config.toml
d_model = 224
n_kv_head = 4
head_dim = 64
norm = "layernorm"
norm_eps = 1e-06
qk_norm = false
final_lr_fraction = 0.0
seq_len = 512
doc_mask = false
MLP neurons of a small language model. Each row is named by its layer, matrix (up: input weights) and neuron, and shows model dimensions 112-207. Each number is 128 + 32 x the weight over its row's rms, rounded and kept within 0 to 255.
After each neuron's rows, "fires on" lists the tokens most often at its 100 highest values on Wikipedia text that the model never trained on. A number after a token or word is its count.

L13.up356 [ 69 103 139 130 110 180  94 163 145 134 144 121 135 123  36 144 145 169 122 136 179  95 127  97 148 155 116 170 168 144 170 123 114 120  77 140 127 103 140 107 212 112 161 123 144 114 145 112 105  85 163 160 137  91 166 111 106 146 133  97 150 158 123 161  82 103 135 122 161 121  85 129 134 114 230 129 159 101 115  99 130 147 150 137 174 115 207 114 145 132 130 101 130 161 129 103]
fires on: ":" 42, " of" 27, " |" 15, " P" 5

L5.up326 [ 84 129 165 131  86 106 125 133 143 110 106 160 121 157 136 126  96 134 137  96 159 138 148 100 152  94 137 185 151 193  96 109 134  88 101 111 118  57  57  89  96 138  86 180  98 134 144 112 174  52 151 159  97 164 142 144 130 108 171 141 122 204 143  81 166 164  87 170 103 144 107 118 122 138 120 129 125 168 154  66  78 215 110 164 111 163  92 124 143 124 107  86 151 144 121 119]
fires on: " by" 31, ":" 19, " DF" 8, " MF" 7, " Authority" 4, " family" 4

L3.up528 [101 106  80  99 204 227 149 137 177 114 135  88 157  91 126  66 105  87 132 157 131 102 227 143 116 166  84 123 100 139 153 108 113 102 175 114  79 149  97 121 150 155 115 164 124 134 102 146 111  65  86  42 134 163 147 127 175 112 115 133 122 139 139 143 136 170 184 136 123 207 159 114 165 197  79 186 109  81 179 116 155 165 116 176 169 144 128 139 127 139 144  97  83 119 115 100]
fires on: " B" 38, " Comp" 23, " comp" 23, " ref" 4

L10.up420 [138 117 150 143 119  53 147 129  92 124 112 170 134 166 113 113 107 143  96 123 144 133  98  83 188 114 130 140 169 121 165 103 139 143 183 111 127  95  86 138 161  98 103 180 153  40  79 181 125 121  69 155 119 179  77 142 118 137 129  82 133 145 135 165 144 190 171 145  73  98 159 144 143 164 123 117  73 171 164  82 135  81 135 106 133 157  92 137 194 139  98 102 147  89 125 106]
fires on: "s" 30, " in" 24, " =" 16, " of" 7, " and" 6, " the" 4

L9.up296 [144 104 158 163 100 131 108 203 150 158  51 165 128 103 132 113 139 175 188 139 143 166 154 105 130  57 110 111  90 128  87 154 112 140 125 138 158  95 138 147 137 149 105 104 120 117 108  76  83 136 133 196 120 119 146 167 101  87  64  65 151 133 133  35  94  93 124 189 167 168 142 155  99 117 164  86 141 172 151 131 173 144 157 171 123 156 142 122  87 140 113  40  96 120 164 117]
fires on: " by" 47, ":" 9, " with" 7, " of" 5, " details" 5

L10.up577 [122  68 152 165  99 173  78 120 118 136 108 120 190 204 100 150 156 107  99 128 133 141 115  92 174 133 174 162 141 157  97 101 140 135  82 110 108 125  87 127 181 107 158 135 135 119 121 150 155 150 144 139 135 148 194 146  92 175  96  93 168 155 102 154 111  78  91  91  66 196  95 117 140  69  61  90  53 139 136  90 136  82 153 170 171 116 149 147  78 110  66 135 160 130 132  99]
fires on: " and" 26, "," 17, " in" 13, " of" 6, " for" 6

L13.up567 [110 107 134 119 143 149 164 106 184  71  34 148 137  86 154 126 126 175 108 142 116 128 129 123 168 117 184 159 107 122 161 149  87  85 175 100 129 110 118 103 124 134 113  83 120  97  83 140 117 153 108  83 129 136 160 148 134 132 134 141 114 158 122 100 123 105 139 117 231 165  96 199 121 144 134  94 118  96 157 125 118 123  58  91 167  93 128 163 156 125 126 129 151 180 114 157]
fires on: "," 72, " and" 14, ";" 12

L3.up312 [ 98  48 102 119  91 155 115 138  98  79 119 107  85  86 140 104  81  72 134 118 141 142 152 108 141 141 126 156 109 172 162 103 116 104 155 163 176  82 132 150 134 138  62 144 133  99 164 130 144 116 107 112 154 146 134 139 130 153 173 133 130 105 181 157  97 130 105 142 111 128 108 154 119  72 157 201  98 133 124  78  83 152 149 127 173 119 160  98  99 157 103 128 117 177 129 188]
fires on: "ar" 19, " year" 9, "li" 8, "tar" 8, " day" 6, "la" 6

L4.up413 [112 113  39 106 144 112 133  84  77 126 170 138 113 169 108 138 119 141 105 175 127 187  87  45 148 150 101 134 108  95 111 165 128 117 131 113 119  81 128 145 129 172 113 121 105 164 139 138 119 117 164 102 163 118  62  93 174 160 148 142 129 129  72  89 168  95 117  94 156 134 156 140 226 113 113 145 110 117 186 169 201 127 124 151 184 152 129 135 113 103 112 155 115 104 104 155]
fires on: " of" 44, "'" 15, "ng" 9, "s" 6, "ing" 5

L7.up359 [135 172 150 150 180 126 115 181 119  71 100 113 191 143 125  89 136  97 146 113 106 131 201 162  60 176  65 115 123  94 130 106  85  83 193 186 160  60 131 101 106 175 100  86  95 151 180 103 174 165 143 119 128 120 150 123 163 107 109 118 131 182 160 111 135 133 149  73 139 131 128  99 150 129 112 189 137 151 137 133 166 177 155 137 120 154  94 103  84 178 147 111  72 117 117 105]
fires on: " Comp" 18, " opp" 13, " exp" 11, "pp" 10, " comp" 10

L3.up178 [121 143 100 133 185 110  63 158 109 139  41  99 124 177 105 149 153  97 126 154 151 118 114 134 152 151  57 132  94 140  61 111 138 138  95 123  99  77 193 128 147 114 137  98  96 115 145 109 122  41 144 108 150 173  76 133 197 105  91 163 121 129 161 155 117 171 128 221 140  98 168 132 134 137 147  98 111 155 186  79  85 163 133  99 164 131  93  75 121 171 139 104 108  63  59 131]
fires on: " and" 18, "'" 13, "s" 9, " Games" 5, " by" 5, " Loss" 4

L10.up5 [106 159 155 128 148 145  80 110 135  78 191 146 147 132 142 103 113  84 141 156  94 110  89  62 107  77 105 165  89 133 148 175 151 195 124 136 160 136 110 102  90 162 149 154 184 145 146 117 145 151 151 155 172 114  75 163  68 119 129 164  75 127  87 140 144  84 117 185 123 115 160 144 163 137  92 133 149 153 130 118 139 149 117 131 108  92 212  84 142 184 171  91 100 127 147 169]
fires on: "se" 18, "-" 13, " place" 12, "we" 7, "hi" 6

L2.up476 [184  99 145 175 147 109 119 153 137 152  82 143 112  89  92 134 229 110 155 210 162 113 114 118 116 138 120  53 148 131  75  95 123 155 160 210 111 105 141 132 121 130  92 198 109  88 141  64 129 123 155 123 209 178 147 115 174 105 111 156 182 159 156 112 143 132  62 150 135 127 146 201 145 115 149  85 102 129 142  94 175 142  74 130 120 130 126  77 152 178 141  82 158 119 110  71]
fires on: "=" 39, " and" 12, " in" 6, " population" 5, "|" 5, "'" 4

L6.up112 [134 145 137 159 147  83 113  62 212 103 114 184  91 165 124 165  79 164 151 129 133 156 137  81 127  81 109 113  84 209 183 136 118 164 139 145 181 108 167 100  81 132 153 157 124 106 108  84 145 104 138 116 148 136  98 113 125 115  83 171 173  51 125 113 182 114 113 141  99  96 133 179 118 182 128 144 133 117 109 129 161 129 104 119 141 145 121 104 112 198 162  78 108 129 124 120]
fires on: " place" 15, "se" 11, " third" 9, " Third" 9, " second" 7, "one" 7

L15.up344 [135 135 164 139 138 183  94 112  81  92 134 112 101 118 146  88 104 145 138 164 194 152 167 125 129 106 154 136 166 154  74 161 196 181 112 137 181 139 117 146 113 140 122 158 130 123 163 115 102 103  96 148 168 152 196  97 124  97 124  98 169  97 127  82 161 157 123  49 114 111  77 167 154 130  76 152 112 102 142 134 132 154 172  49 154  86 156 128  97 125 132 176 111 191 116 120]
fires on: "," 79, ":" 16

L10.up432 [186 156 135 100 103 144  81 163 114 157  48  89  93 109 151  68 108 144 143 191  93 116 162 139 175 161 141 169 102 126  78 120 196 179 100 129 154 168  79 114 116 124 144 113 126 139 129 108  95  99 117 133 147 140  73 126 135  68  80  79 142 149 116 113 157 136 126 192 113  99  93  96  48 178 124 100 152 133 147 100 151 144 106 150 144 109 188 140  53 101  81 118 150 120 145  84]
fires on: " by" 28, " as" 24, ":" 10, " to" 7, " with" 4

L2.up456 [142 165 125 117  56 126 134 165 149 143 132 111 123 157 163  94 107 112 141  92  96 157 144 118 133  90 129 177 144 148 147 145 141 139 124 162 146  27 165 100 159 102 170 119 170 180 169 104 115 111  74 161 145 123 126 114 162 131 143 126 184 154 143 133 112 118 130 141 155 179 111 138  79 125  74 140 105  53 133 158 135 105 174  92 135  76 103  61 152 167 116  96 150 131 115  96]
fires on: " de" 13, " des" 12, " di" 8, " per" 7, " Del" 6, " under" 6

L13.up40 [187 135 100 112 172 165 101  80 161  76  72 105 126 145 123 121 132 156 138 205 138  88 103 112 125 120 111 187 119 146 125 106 201 112 128 169 138 100 114 132 124 102  91 152 124 180 160 117 132 155 111 127 114 132 136 126 106 175 141 107 129  76 134 143 110 124 114 117 219  72 104 128 174 126 156 155  59 154 102  87 148 115 127 125 156 155 187  94 146  98 118 169  88  55 159 105]
fires on: " |" 48, " −" 11, "  " 10, "%" 8, " +" 8

L4.up19 [ 84 147  93 144 169 105  93 100 138 135 158 133 124 195 137 125 116 137 106 145 190 124 116 153 190  95 123 124  92 172 136 167 117  95 116  89  97  90 151 147 213  84 111  95  86  73 110 128 112 112 105 127 162 160 101  64 132 124 228 212 155 139 104  75 122 111 170 149 139 145 142 136 130 132 176 166 132  75 124 127 151 134 168 100 170 129 140  95 153 111 110 214 117 143  83 122]
fires on: "r" 41, "'" 7, "d" 6, "nt" 4, "er" 4, " of" 4

L11.up562 [101  91  87 106 119 147 198  73 133 119 162 138 138 135 191 152 111 149 124 148 120 182 137 111 161 180 132 128 116 107  57 145 178 120  72 140  89 169 172 112 143 167 164 131 106 110 168 133 135 175 130 146  76 111 112 166 184  93 170 181 126 145  95  90 148 118 148 129 139 113 129 164 162  57 132 104  92 102 139 149 152 190  88 137 127 175 104 131 163 193 100 132 136 142 151  87]
fires on: " the" 18, " of" 12, "s" 8, "'" 6, " it" 6, " him" 5

L4.up578 [143 102 171 171 104 138  85 181 157 116 146  64 122 157 116 118 100 157 132  91 166 181 139 141 112 141 110 100  85  87  67  94 102  97 106 115 118 108 136 130  82  75 211  95 188 118 145  61 124  76 130 106 131 152 169 172 202 157 145 101 136 197 127 121 195 147 130 145  71  82 167 144 122  99 186 126 106 175 166 147 114 149 147 109 159 118  92 112 124 125 167  90 147 128  59 101]
fires on: " by" 39, " the" 25, " his" 11, " office" 4

L4.up310 [156 107 116 154 143 131  93 172 151 124  37 134 151 134 141  90 146 134 143 121 115 142 154 133 182  57 166 126 135 123 110 135 166  89 157 110 151 173  72 110 147  87  65 141 136  96 103  95 108 132  93 165 104 173 164 105 132  86 113 139 108 130 135  76 147 164  69 107  80 143 118 114 114 114 133  89 123 157 171 114 102 122 130 158  90 153 154 110  73  86 161 139 126 136  82  94]
fires on: " to" 56, " as" 23, ":" 7, " Authority" 4

L8.up112 [165 104 168 118 108 104 151  91 141  96  69 143 148 173 115 200 163 188 155 156 126  94  97 115 120  70 157 123 138 123  81 147  82 158 121 121  97 152 133 150 123 195  98 116 112 113  87 152 143 166 162 166 191 167 121 148 152  68 115 124 172  81  96 154 135 144 106 113 149 118 158 152 150 137 137 117 112  93 151 126 147 128 171 169 152 104 118 105 139 135 192 190 138 106 129 133]
fires on: " |" 43, ";" 17, "|" 9, " 2" 5, " 5" 4

L2.up111 [107 122 144  53 155 113 118 186 103 105 110 108 104 121 151  89 140 149 131 163 128 150 137 144 160 142 143 137 115 176  99 119 115 157 169 135 166 166 153  97 137 124 148 152  64 125 198 116 129 148 133  98 150 170  96 149 138 214 129 142 106  99 187  83 176  99 138 139 124  71 147 154 104 136 145 139 146 108 135 125  56 134 129 159 124 105 151 120 107 131  90 125 133 154  92 159]
fires on: " day" 23, " year" 20, " years" 18, " days" 10, " week" 9, " months" 8

L2.up432 [144 119 182 136 152  83 158 127 104 140  88 107 106  54 136  87 155 153 135  97 147  94 135  96 131  95 155 160  97  99 143 151 132 121 122 106 112 126 127 168 176 149 124 113 139  80  95 120 119 146  79 116 183 156 121 138 100 118 142 128 140 140 193 124 114  99 123  92 120 144  92  57 136 126 131 143 127 138 121  94 189  81 119 115 134 137 136 194 112 162 148  71 116 127 157 109]
fires on: " United" 30, " north" 15, " South" 11, " south" 5, " lands" 4, " miles" 4

L3.up327 [163 114 150 126 137 102  95 152 154 129 195 121 102 113 111 128 169 189 144 135 165 150 164 104 120 180 179 154 107 165 106 113 114 144 135 121  93  90 122 130 133 107 154 171 123 162 121 168 118  76 168 141 159 106 114 127 108 118 137 118 136 197 132  82 166 176 141 164 133  83  76 159 171 127 140 115 142 139 112 111 122 179 100 133 122 151  78 139 134  56 142  78 180 223 157 139]
fires on: ":" 23, "us" 17, "osa" 8, "ae" 8, " genus" 6, " family" 5

L4.up639 [113 143 149 101  86 147 128  72 151 111  50 187 184 112 219 211 115 172 172 165 165 130 183 150  91 136 157 105  85 164 147 163 123 127 137 118 130 143 155 139 126 157 169  75 153  71 106 145 110 150 158  86 121 118 117  81 167 109 132 157 118  20 129 186 150 111  97 163 114 161 158 121 114 119 171 127 160 139 107 164 118 140  87  84 155 112 178 116 132 117 154 145 110 121 138 124]
fires on: "th" 17, "cha" 13, " third" 11, "ar" 10, " second" 8, "nd" 7

L8.up582 [163  73 138 121  95 104 118 128 181 124 123 113 111 103 129 170 149 139 115 169 142 156  99 160  83 130 144 169 178 125 149  57 152 142 196 132 154  64  94 113  98  65 108 142 139 123  64 125 170 140 111 134 163 163 151  79 148 126 119 102  94 107 176  97  63 163  69 105  95  91 119 174 182 140 154 113  95  84 161 139 136 129 136 134 154 105  78 137  94 216 166 165 126 125 137 127]
fires on: " |" 74, "|" 19

L15.up397 [177 135 149  89 122  93 138 119  90 156 112 100 104 112 143 133  91 151 112 105  97 183  83 112 161 211 135 113 106 123  96 133 135 125 129 165 104 164 133 114 125 114 157 163 131  87 148 149 138 110 138 143 116 106 156 134 127  88 144 184 141  85  99 150 130 108 132 136 129 163 127 130 104 146 130 138 114 154 166 148 150 100  93 131 191 142 188  75 111  92 103 126 173  90 136  89]
fires on: " of" 17, " for" 14, " and" 13, "–" 6, " to" 5, " the" 4

L10.up120 [130 151 126 143 171  67 132 117  74 137  96 153 211 136 119 114 145  92 122  97 175 157 134 101 109 118 111 117 136 152 138 133  96 104  93 110  76 165 142 137 145  98 177 151 142 142 100 101 125  89 119 141 128  80 143 132 114 148 116 160 128 154 105 114 125 105 109 128 111  99 132 135 156  96  89  84 105 126 141  94  98 143 148 114 149  81 165 127 107 105 128 149 168 158  75  58]
fires on: "," 100

L3.up381 [141 106  93 152 183  58 151 107 138  89 173 126 130 143 171 136 155 125 173 151 137 202 162 165  70 105 147  95 135 128  67  31 124 180 166 115 112 188 143 140 161  95 126 168 139 152 121 136 126 126 136  83  80 166 135 127 148 139 188  75 157  96 159 107  84 184 137 117 113 143 121 181 148 118 119 102 104 124 149  76 172 119 105 152 120 106 154 141 123 126 147 190 113 119  99 172]
fires on: " |" 58, "|" 8, ";" 7, ")" 4

L3.up218 [114 101 146 190  72 130 128 182 106 143 129 103 122  54 192  48 145  95 166 121 124 200 115 114 117  82 183 104 137 121  87  46 127 129 100 100 147 118  68 103 160 115 171 149 117 128 104 141 122  94 134 168 139 173 173 126 153 165 140  68 112 142 139 117  80 156 133 147 176 147 104 175 115 116 104  61 126 137 169 165 107  91 182 155  99  83 195 170  82  81 109 121 166 185 120 136]
fires on: ":" 100

L19.up470 [145 157 158 155 115 119 115 158  77  90 128 147 169 126 114 132 124 145 114 139 151 141 129 110 100 103  83  94 102 106 164 124  32 187  90 118  94 107 115 155 140 171 103 110 158 156 132  92 123 129 133 137 129 148 172 152  66 100 131 151 130 129 127  84 119 124 120 139 161 142 140 120 183 140  89 143 152 147 110 150 113 131 147 159 102 126  64 151  95 137 168 108 129 147 138 108]
fires on: "-" 24, "|" 20, "–" 11, "\n" 8, " |" 6, "," 5

L11.up104 [ 68 163  96 131 210  94 161 122 149 146 104 127 182  85 106 123 131 102 130 106 114 141 120 133 147 128 122 131 126  44 169 159 109 135 142 112 110 136 166  90 169  97 170 151 166 151 139 139 149 158 149  59 140 127 159 115 107  98 128 111 122 219  90 105 111 102 149 173 112 113 113 102 142 202 139  95 128 138 126  41  77 129 132  54 171 121 181 179  87 113  79 162 119 152 157 150]
fires on: "," 48, "d" 11, "se" 6, "ed" 6

L4.up448 [129  59 140 141 173 108 205  76 123 137 164 145 142  54 181 121 119  94 187 167 109 172 142 181 123  71 166  38 110 103 127 100  90  79 148  99 148  84 124 102 161 127 116  97 158 157  60 131 123 160 158  65 117 172 151 144 133 171  95 145  72 133  94 124 144 152 111  80 115 118 132 167 146 133 127  97 137 108 116  99 157 122 139 150 121  87 145 153 156 167 151 167 123 158  79 134]
fires on: " |" 88, "|" 9

L13.up156 [ 77 146 142 140 137 156  92 191 118  91 105  79 163 125  86 122 128 103 169 136 162 189 163  67 120 116  83  71 132 127 154 149 113 145 165 131  81 119 163 194 116 128 102 137  98 127  98  95  99 112 144 177 157 105  98 173 107  98 116 177 143 161  94  77  84 155 169 149 154  89  62 168 150 156 133 172 103  89 134  95 136 142 164 104 156  58 198  73 104 156 155 178 171 111  88 124]
fires on: "'" 24, " (" 12, " and" 8, "ly" 7, "," 5

L3.up115 [125 165 168 111 159 115  66 151 128 114 136 102 138 146 169 100 148 137 131 136  78 101 115 118 102  77 181 124  89 103 149 160 123 101 112 120 149 107 103 171 145 187  93 120 173  98 113  98 156 107 135 140 194 100 122  97 100 145 163 114 128 147 143  97 144 129 148  84 116 101  66  73 111 112 100 106 182 106 122 141 131 133 135 100  95 111 154 177 121  99 144  84 128 118 172 106]
fires on: " north" 17, " from" 17, " south" 11, " east" 9, " west" 7, "ks" 6

L5.up230 [107 113 119 160  80  61 127 110 202 174  84 137 133  45 180 129 134 156 122 138 105 114 160 123 151 101 142 109  80 175  89  73 120 151 169 142 102 103 128 133 123  96 133 147 149 120 113 155 144 128 136 144 169 162 129  57 101  88 132 145 185 166 159 145 171 102 114 146 193 107 177 147 115 117 106  43 140 156 123  90 119 145 130 113  46 119 156 149 141 153 136  98 161 135 145 110]
fires on: "=" 74, " |" 8, ")" 8, "op" 5

L13.up21 [114 149 111 141 102 151 156 152 110  87 103 142 131 105 165 198  90 197 148 145 148 132  97 107 137 130 162 135 118 134  96 126  93  90  81 147 126  78 145 123 133 119 117 119 143 148 126 119 109 154  19 161 173 147 169  98 142 150  87 132 122  64 159  82 116 191 154  65 134 190  93 162 133 111  76 126 133 129 137 147 146 176  89 102 134  89 143 118 128 128  93 151 152 235 149 169]
fires on: " and" 68, "to" 9, "hen" 4

L4.up286 [133 125 125 111 156  91 113 128 185 138 189 123 129 106 157 121 114 139 160 170 173 103 140  84 139  98 142  97 121 128  57  79 129 154  54 131 155 136 111 130 120 141 128 119 114 131 125  89 135 161 114 173  75 111 127 121 172 107  51 130 133 101 141 113 126 141 117  95 131  99  65 116 115 163  94  88 170  97  94 110 158 194 207 116 132 111 131 101  93 134  95 166 105 183 148 143]
fires on: "-" 87, ":" 9

L9.up398 [ 50 130 205 171 144  63  89 120 122 162 112 146  92 154 166 176 116 107  97 143 164 124 122  84 137 117 140 134 100  91 166 134 141 142 147 153 146 118 178  94 132 141 138 142 120  36 138 121 120 124 144 124 194 111  54 107 140 126 150  56 163 176 132 178 101 143  92 116 119 119 110 132 120 148 127  80 177 162 114 136 146 132 125 119 112 134 153 181 123 191 141  85 152 107 143 131]
fires on: " in" 24, " by" 12, " (" 10, " the" 8, "  " 6

L19.up565 [154 177  82 109 112 110 148 139 158 133  76  67 165  81 139 111 117 129 114 135 155 113 130 148 209 159  99 195  96 127 197 154 143 110 144 134 158  92 163 117 175 182 169 170 143  89 124 104 108 162 128  79 162  97 165 122  90 147 135 154 135  90 128 164 121  73  90 180 130 126 131 159  78 171 180  72 183 185 170 137 121 153 167 149 131 101 102 148 150 115  88 124  89 174  84 129]
fires on: "-" 22, " and" 11, " to" 10, " published" 8, " was" 5

L4.up528 [128 106  95 145 102  94 148 142 200 128 118 206 113  93 116 135 170 145  96  99 158 136 151 169 149 143 184 135 127 182 144  64 139  71 132 143  88 229 128 111 116  99 117 169 112 118 124 116 131 135 183 152 174 175  75 121 102  78 123 108  95 169 131 152 136 125 107 164  73  93 159 152 149 143 163  86 102 123 130 111 173 156  85 158 103 142  89  96 130 145 114 110 136 117 125 126]
fires on: "=" 34, ";" 25, ")" 9, " |" 7, " (" 4

L10.up393 [154 156 113 137  88  73 121 132 176 136  83 151 131 155 122 176 106 149 125 160 109 125  85 102 154 158 102 162 145 113 161 116 125 133  65 158 117 200  84 128 161 107 176 164 136 106 125 101 121 112  82 127  97 208 142 116 192 136 182 154 132 133 100  76  81 116 120 120 175 121 121 160 166  86 137 145  79 196 118 119 127 181  95 145 107 148 150  70 123 130 100 126 178  44  84  74]
fires on: " and" 33, " of" 18, " to" 7, "it" 6, "to" 4

L2.up307 [103 189 124 118  66 118 140 192 104 155 108 102 170 139 154 137 130 141 109  98 108 111 137 109 120 101 100 104  83 103 115 129 114 145 107 134  65  79 119 143 122  93 101 136 181 141 116 144 128  58 137 167 109  88  98 136 102 178 163 109 129 124 175 133 157  86  68 152 149 214 108 142 130 133  97 113 154 115 134 161 109  93 145 129 141  97  82 122 121  83 128 106 139 109 168 167]
fires on: " Del" 15, " men" 13, " under" 10, " subs" 8, " super" 8, " inf" 7

L9.up9 [172 172 146 139  82 124 134  83  49 123  82  93 180 126  97  98 107 135 123 105 104 121 118 122 153 147 153 152 160 120 141 158 175 110 145 124  71 114 119 108 149 122 210  37 136 111 126 101  97 130 163 141 187 134 208 143 111 114 122 134 152 133 107 164 115 118 122 146 148 156 140 101 130 162 146 137 147 176 116  97 102 178 155 159 108 126 110 167 110 119  71  96 138 115 163 105]
fires on: "," 50, " and" 18, "-" 12, ":" 7, "/" 4

L12.up232 [164 116 110 147 134 121 135 157 131 106 151 147 106 155 162  94  59  80 128 115 165 189 110 126 155  91  61 145  79  46  88 122  75 189  86  66  80 114 138 147 204 154 152 134 151 163  61 131 116 156 158 203 105 166 150 119  86 113  75 165 106 120  78 128 139 107 145 151 170 154 150 141 148 119 141 165 132 154 143 120 138 169 133 218 162 145 160 149 173 144  95 126 176  96 142 129]
fires on: "-" 51, "'" 14, "–" 9, " into" 7, " to" 7, " the" 6

L4.up155 [157 111 118 156 148  53 146  89 146 133  75 118 121  93 185 124 142 165 146 141 131 128 158 122 129 105 210 122 118 118 148  91 124 161 151 132 143 102 125 122 126 102  64 139 166 178 112 154 122 101 158  70 100 130 152 142 150  91 176 113 101  93 210 110 109 183 195 100 201 124 158 181 182 111 161 142 145  95 149 104 132 110 109 119  88 132  98 174 126 203 129 197 166 178  83 185]
fires on: " |" 28, "|" 10, " led" 7, " winning" 5, " Won" 5

L12.up212 [108 162 164 135 131 129  94 102 158 100 165 113 148 152 114 162 133 200 122 129 147  93 113 150 132  44 170 159 148 144 119 106 121 140 146 183 125 118 163  88 107 112 111 211 101 132 119 127 132 169 120 119 156 109  90 129 114 105 126  92 125 101 184 149  62 136 164 137 134  79 117 120 141 175 126  78 119  92 131  74 139 113 127 117 188 169 138  86 161 164 149 196 163 113 124 154]
fires on: " |" 47, " 0" 11, "  " 6, "|" 6

L4.up490 [155  93 125 168 147  96 201 137 150 189 156 147 127 136 129 117 125 119 171 140 143 146 109 143 232 142 181 155 129 149 146 135  97 107 110 164 140 221 157 126 128 104 169 128  92 116 130 168 127 118 117  85 159 100 120  81  66  67 169 158 139  17 112  95 110 114 134 124  97  97  90 134 145  82 141  85  85 189 102 125 218 120 116 135  68 140  82 103 133 151  71 190 202 173  94 154]
fires on: "E" 25, "ES" 14, "FI" 13, "T" 10, "D" 10, "F" 7

L2.up618 [134 149  77 159 199 156 123  89  91 107  88 107 188 108 141 116 129 135 172 155  92 159 144 127 139 134 100  66 161 163 139  69 126  93 133  97 122  86 154 159 167  87 187  97 145 159 114 162 137 151 146 116 123  62 114 116  89  69 144 102 149  79 128 103 187 150  76 144 131 143 149 119 143 102 180  92 119 106 161 140 158 139  98 102 108 221  98  74 121 128 157 130 113 137 151 153]
fires on: "ass" 21, " ass" 21, " term" 11, " res" 9, " dis" 8, " Res" 8

L4.up553 [115 153 151 160 149  99 145 159 114 140 124 108 122 158 200  94 161 176 168 155 182 186 107  67  59 143 142 155 125 162  86 168 107 133  98 168 118 111 151 137 133 138 117  39 131 167  58 144 127 113 152  76 119 185 124 166 145 210 202 120 159 119 166 118 147 167 146  91 145  79 148 165 177 139 146 164 134  68 146 142 127 168 120 128 122 100  90 178 135 112 140 139 149 141 135 164]
fires on: " After" 25, " For" 8, " During" 8, " called" 6, " With" 6, " In" 5

L5.up490 [180 142 125 144 108  93 130 171 149  94 123 122 123 155 209 125 165 139 132 126  88 209  73  60  87  78 153 121 184 161 126  57  85 131 145 153 139 138 128 152 113 131 121 164 155 123 153 159 103  94 113 152 129 160 147  75 116  95 174 120 177 196 145  80 104  95 133 132 171 124 156 152 167 137 136  74 157 124 136 109 163  90 104 149  30 124 141 144  80 140 140 146 172 143 127 184]
fires on: ";" 40, " (" 9, " –" 8, ")" 7, " |" 7

L6.up45 [119 142 118 154 148 131 125  89 173 139 155 111  90 177 108 109 145 129 128  74  63 175 147 153 171 124 150 156 110 159 149 110  54 120 122 170 169 207 172  62 169  66 120 151  85 167 173 103  96  99  76 155  94  73 120 136  71 120 129 166 114 101 119 132 186 172 111  95 199 118 116 106 148 130 172  67 105 168 128 178 100 152  70 176 100 143 112 194 113 161 100 110 171 119 125 119]
fires on: "A" 21, "G" 18, "F" 14, "E" 10, "c" 5, " e" 5

L3.up334 [114  84 118 161  94 162 138 167  60 171 157  99 146 157 174  95 177  98 172 129 196 175 158 102  73 154 200 193 121 121 119 115 137 115 128 122 123 105 109 122 168 127 175 132 108 118 110 126 124  92 167 130 203 120 124 126 150 142  67  99  96 118 154  98  98 133  94 121 109 103 106  97 122 113 142 125 132 132 151 147 130 141 118 117 152  84 110 150  15 107 193 105 191 150  75 141]
fires on: " by" 27, " University" 16, ":" 11, " Inst" 4, " Minister" 4, " professor" 4

L11.up309 [130 201 163 151 134 119 118 105 191 145 184 116 148 129 143 138 139 165 143 169 162  67 140 115  83  98  71 117 150  90  91  67 202  92 134 141 147 138 142 110 119 122  69 115 137  79 136  87 149 101 125 102 148 149  78 139 112 121 213 118  92  89 107 123  56 133 144 113  75  97 154 127 175 129 107  84 149 126 143 103 123 112 161 185 141 165 127 181 124 113 116 162 193 133 163 104]
fires on: " 0" 16, " —" 15, " 1" 9, " |" 6, " 5" 5, "  " 5

L5.up607 [149 196 179 173 154 107  97 138  55 100 171 132 120 100 102  82 131 136 150  92 164 184 143  86 140 106 157 127 150 140 111 137 168  91 137 148  89 171  90 125 106 107 148 145  48 118  70 109 125 106 106  86 123 134 193 151 155 126 114 150 136  83 148  90 161 165  81  66 128 107  97 107 173 138 108  91 105  79 123  82 104 180 128 159 110 143 128 179  78  86 129 175 162 152 109 152]
fires on: "," 24, ":" 23, " be" 9, "-" 6, " of" 6

L10.up29 [131 151 159 119 124 127 145 130 125 157 108 119  99 141 146  88 102 141 187 118 128 150 112 213 115  94 122 204 104 178 150 126 101  94  86 175 166  95  71 108 109 119 138 102 124  29 121 130  96 116 164 171 114  83 175 107 138  84 122  71 135 170 177 116 138 170 123 142 205 179 107 125 164 153 157  78 158 150 146 142 125 198 106 132  90 117 152 145 110 165  92 108 127 157 122 102]
fires on: " with" 33, "'" 17, " Le" 8, ":" 4, "fe" 4

L2.up412 [127 107 220 195 164 184 143  97 161 134 144  90 197  82 179  68 128  77 206 126  66 132 183 102 111 114 160 119 177 116 118 152 119 148 107 172 180 112  98 191  93 107 140 172 104 143  78  94 150 146 156 105 133 103 153 118  92 154 135 189  94 120 131  75 165  85 102 139 135 202 114 131  95 174 124  79 125 113 110 124 176  85 102 138 100 169 110 174  84 186 161 139  96 128 139 153]
fires on: " Pe" 25, " Pen" 19, " Pl" 14, "Pl" 8, " Born" 7